MLP neurons of a small language model. Each row is named by its layer, matrix (gate and up: input weights) and neuron, and shows model dimensions 32-127. Each number is 50 + 10 x the weight over its row's rms, rounded and kept within 0 to 99. A neuron's up and down rows have the sign that makes its largest values positive.
After each neuron's rows, "fires in" lists the words (lower case) most often at its 100 highest values on Wikipedia text that the model never trained on; "fires on" lists the tokens most often at its 100 highest values on Wikipedia text that the model never trained on.

L2.gate322:44 47 54 49 58 44 74 57 41 33 44 49 53 48 52 20 56 56 45 79 49 60 49 46 55 58 31 55 42 33 57 40 50 68 55 47 53 53 57 39 47 47 60 51 34 54 68 52 38 43 48 55 55 47 58 48 51 63 61 25 39 58 41 43 64 47 64 42 42 54 46 70 57 41 67 33 54 54 34 52 65 53 69 52 63 37 39 47 55 54 43 40 44 50 33 56
L2.up322:31 48 54 51 68 42 59 48 45 44 59 34 47 44 53 57 39 55 58 46 49 44 53 69 53 49 42 48 57 43 67 57 58 57 43 43 44 41 44 39 35 60 46 44 70 41 48 69 38 55 28 40 52 52 78 46 61 31 53 59 43 45 35 43 77 43 56 53 53 54 57 52 51 41 48 61 62 51 45 52 62 50 60 29 59 47 41 28 53 55 54 57 66 34 51 37
fires in: "it", "used", "not", "use"
fires on: " it", " us", " not", " It"

L2.gate164:52 38 45 65 61 50 53 66 38 50 45 28 48 46 43 19 60 48 49 49 57 65 64 74 40 52 55 55 56 58 63 46 44 38 56 53 44 54 54 73 56 44 46 55 50 50 35 59 38 48 50 48 65 50 51 46 52 52 50 59 49 45 56 34 63 39 44 62 72 46 48 42 56 40 48 48 60 56 42 30 42 43 26 76 47 73 54 56 40 36 43 41 57 48 42 54
L2.up164:39 42 44 43 60 57 52 65 27 50 42 41 35 49 41 34 67 48 44 57 57 55 48 73 49 48 43 53 57 53 56 44 58 51 48 62 49 43 54 71 60 47 46 59 50 49 43 65 43 59 46 60 57 49 48 53 56 67 68 57 65 58 62 44 57 42 54 52 54 39 42 44 52 59 59 67 73 48 50 27 40 54 40 66 35 82 27 41 30 51 59 49 49 50 53 56
fires in: "former", "father", "international", "mark", "incumbent"
fires on: "her", "mer", "k", "tern", "c", "um"

L2.gate232:51 56 65 51 59 48 72 53 48 50 56 45 36 64 49 19 41 50 40 71 36 53 56 45 41 52 53 38 38 51 24 42 57 53 44 35 53 32 33 50 47 52 61 65 58 43 59 41 44 39 57 55 40 32 40 58 48 43 40 27 47 66 40 54 47 46 60 58 55 53 43 58 29 59 51 49 49 69 45 30 51 51 51 45 47 53 50 54 58 61 56 60 40 33 40 42
L2.up232:43 48 30 38 42 43 42 51 43 40 65 41 30 61 39 45 70 42 36 34 43 50 55 54 68 52 61 50 74 55 33 40 50 37 61 44 58 46 58 56 35 60 52 54 44 34 51 54 48 45 44 36 54 52 41 40 56 76 33 49 62 47 55 42 48 46 53 64 55 66 49 73 37 60 57 54 33 42 51 48 60 58 60 43 47 65 54 49 46 61 36 47 56 40 54 57
fires in: "by", "after", "with", "smith", "are", "personal"
fires on: "ith", " by", "ind", " are", "erson", " after"

L3.gate93:53 48 53 68 42 46 59 54 60 46 51 51 33 56 61 52 50 61 31 31 48 60 52 46 58 78 47 32 40 65 47 52 57 41 65 27 57 50 58 51 52 50 43 62 49 39 48 63 53 52 37 47 47 48 32 44 47 41 60 35 60 48 63 63 39 47 75 50 78 40 68 55 60 46 50 59 51 47 38 53 40 50 52 44 41 41 61 43 37 38 61 55 74 56 65 52
L3.up93:44 57 55 51 41 59 59 58 45 56 53 45 57 60 56 43 51 34 49 29 52 40 50 40 40 54 60 47 40 51 53 70 41 48 48 53 60 47 59 58 44 65 35 57 45 52 62 41 65 48 45 43 42 34 33 54 57 36 64 47 50 52 49 56 38 63 46 48 56 58 58 53 38 63 43 47 26 54 38 34 46 40 62 61 35 70 68 50 38 17 28 50 51 51 41 41
fires in: "election", "civil", "civic", "elected", "reaction", "crowther"
fires on: "iv", " elect", "act", "ro", "lect", "port"

L3.gate214:47 58 43 52 64 44 56 45 38 37 45 43 55 33 49 56 57 71 55 33 37 47 54 64 42 50 56 47 55 28 65 45 53 47 36 49 43 39 49 43 51 61 70 68 28 54 52 59 53 48 33 27 39 46 55 32 56 42 58 63 55 44 53 59 62 50 45 40 63 66 43 55 61 54 49 47 44 40 57 63 48 32 41 58 64 48 42 50 37 44 63 56 47 57 28 49
L3.up214:52 48 35 59 44 60 41 70 49 62 53 62 33 62 40 63 62 51 43 52 56 55 51 58 50 69 57 59 33 48 54 49 66 47 22 41 34 61 43 30 54 56 55 59 48 45 58 54 48 59 33 47 41 53 30 58 52 37 55 47 38 67 43 55 52 35 57 42 56 56 49 55 38 58 51 51 47 58 48 40 49 50 56 39 51 52 66 56 49 49 61 47 70 41 45 48
fires in: "other", "these", "two", "all", "five", "some"
fires on: " all", "se", " other", " two", "ive", "ome"

L2.gate239:46 70 66 50 43 33 54 53 51 53 63 43 39 57 49 49 70 54 40 41 64 62 69 52 54 42 51 56 58 51 61 51 42 64 34 39 47 46 49 53 55 54 59 63 43 50 56 66 64 36 63 55 58 52 34 41 59 41 49 48 53 40 53 43 49 51 41 54 49 42 53 72 43 37 57 61 62 70 63 47 43 63 63 56 36 55 52 51 57 60 48 55 49 58 72 58
L2.up239:45 59 59 45 66 38 38 43 50 54 56 51 44 62 62 44 58 42 41 41 48 54 57 48 50 66 52 66 48 57 63 48 32 57 30 32 51 48 41 63 49 50 70 50 47 52 42 55 48 37 71 52 54 52 27 60 56 45 41 28 53 43 63 54 41 53 53 51 54 54 61 72 51 29 50 56 46 73 47 54 42 46 55 59 35 59 54 62 44 52 48 46 69 65 74 44
fires in: "are", "is", "area", "areas"
fires on: " are", " is"

L2.gate166:67 65 41 55 38 49 52 37 60 75 41 69 56 51 43 46 53 62 31 56 42 46 49 55 42 56 48 67 41 58 51 32 41 70 41 55 52 48 57 46 57 48 61 55 57 38 56 47 53 62 53 48 56 55 40 70 42 34 67 51 59 60 34 45 51 41 45 48 57 46 50 32 47 37 37 55 38 49 43 55 37 59 49 60 50 51 45 60 57 45 59 33 59 32 56 41
L2.up166:42 38 55 52 46 51 41 37 48 31 46 46 33 41 55 38 55 37 53 44 66 41 61 40 50 47 57 57 48 36 46 73 68 46 59 35 46 44 47 57 39 55 61 59 40 47 45 43 58 54 40 52 39 62 52 66 65 46 26 67 59 59 53 38 35 53 62 62 48 56 38 67 55 39 68 58 67 50 61 34 36 59 54 49 78 52 40 45 45 49 53 64 54 60 44 43
fires in: "left", "lead", "level", "levels", "least", "leading"
fires on: " le"

L2.gate43:40 53 49 58 67 52 67 48 50 37 59 57 58 48 51 45 66 53 58 33 67 63 39 37 48 32 41 50 57 47 70 58 37 48 49 51 44 60 42 52 49 61 47 46 40 38 31 53 60 48 58 66 49 59 48 50 33 35 55 65 57 34 45 39 53 48 61 41 43 58 54 39 57 47 58 70 56 60 61 46 47 47 54 43 37 54 67 50 32 46 47 65 29 36 45 55
L2.up43:26 64 46 64 51 39 49 41 38 48 58 56 61 58 54 52 65 50 59 37 78 62 65 60 43 25 50 53 47 51 65 52 55 44 60 45 53 66 42 41 37 71 67 60 41 46 31 63 45 43 59 42 55 56 53 48 40 54 41 58 45 52 42 41 56 39 52 48 54 53 46 60 50 36 48 70 59 67 53 41 30 38 76 43 52 57 65 55 43 47 49 70 53 60 65 45
fires in: "up", "under", "over", "pirnie"
fires on: " up", " under", " over", "ir"

L3.gate328:52 47 59 43 48 49 40 54 39 41 37 58 65 27 40 33 39 46 30 56 38 61 31 53 56 53 45 34 49 55 58 62 53 47 67 48 61 34 58 50 39 57 40 50 53 52 40 31 65 65 65 52 62 54 46 59 28 45 69 62 49 36 32 73 37 58 32 60 43 44 58 45 55 65 61 33 48 55 57 37 35 50 40 42 27 43 47 59 51 56 54 64 40 59 35 40
L3.up328:47 52 51 58 47 58 51 60 49 38 47 57 48 45 57 36 44 56 53 54 51 59 44 54 39 63 33 57 48 64 43 68 50 52 46 57 54 57 60 66 52 72 66 56 36 57 38 49 47 67 39 62 37 44 45 39 60 47 37 56 55 55 50 49 56 47 39 43 38 65 50 47 51 43 51 45 55 59 47 45 48 55 66 57 70 42 59 65 33 48 46 39 63 48 38 66
fires in: "best", "business", "limited", "request", "bus", "career"
fires on: "est", "us", "ited", "ely", "areer"

L2.gate174:41 27 24 44 48 49 51 51 33 54 53 47 55 56 54 44 39 46 62 54 37 31 53 59 71 40 34 47 67 51 45 63 55 57 66 43 35 47 55 44 56 67 36 44 39 53 50 45 60 57 55 54 44 62 50 49 49 37 46 54 52 40 47 40 35 55 57 57 49 45 48 46 42 50 49 43 49 56 62 69 42 41 58 49 49 78 45 41 40 54 65 44 63 57 69 37
L2.up174:44 54 36 48 37 62 59 60 38 25 38 42 40 51 52 36 63 46 37 43 58 36 55 51 50 52 48 38 37 50 53 60 34 49 38 55 81 54 45 61 32 48 60 52 37 57 38 66 68 45 66 56 49 44 45 64 57 51 56 53 42 75 55 48 53 45 57 30 51 62 67 43 60 57 52 66 40 42 48 56 53 40 24 36 56 47 34 55 50 47 47 36 50 51 60 29
fires in: "they", "two", "you", "young", "yet", "students"
fires on: " y", " they", " two", "ents"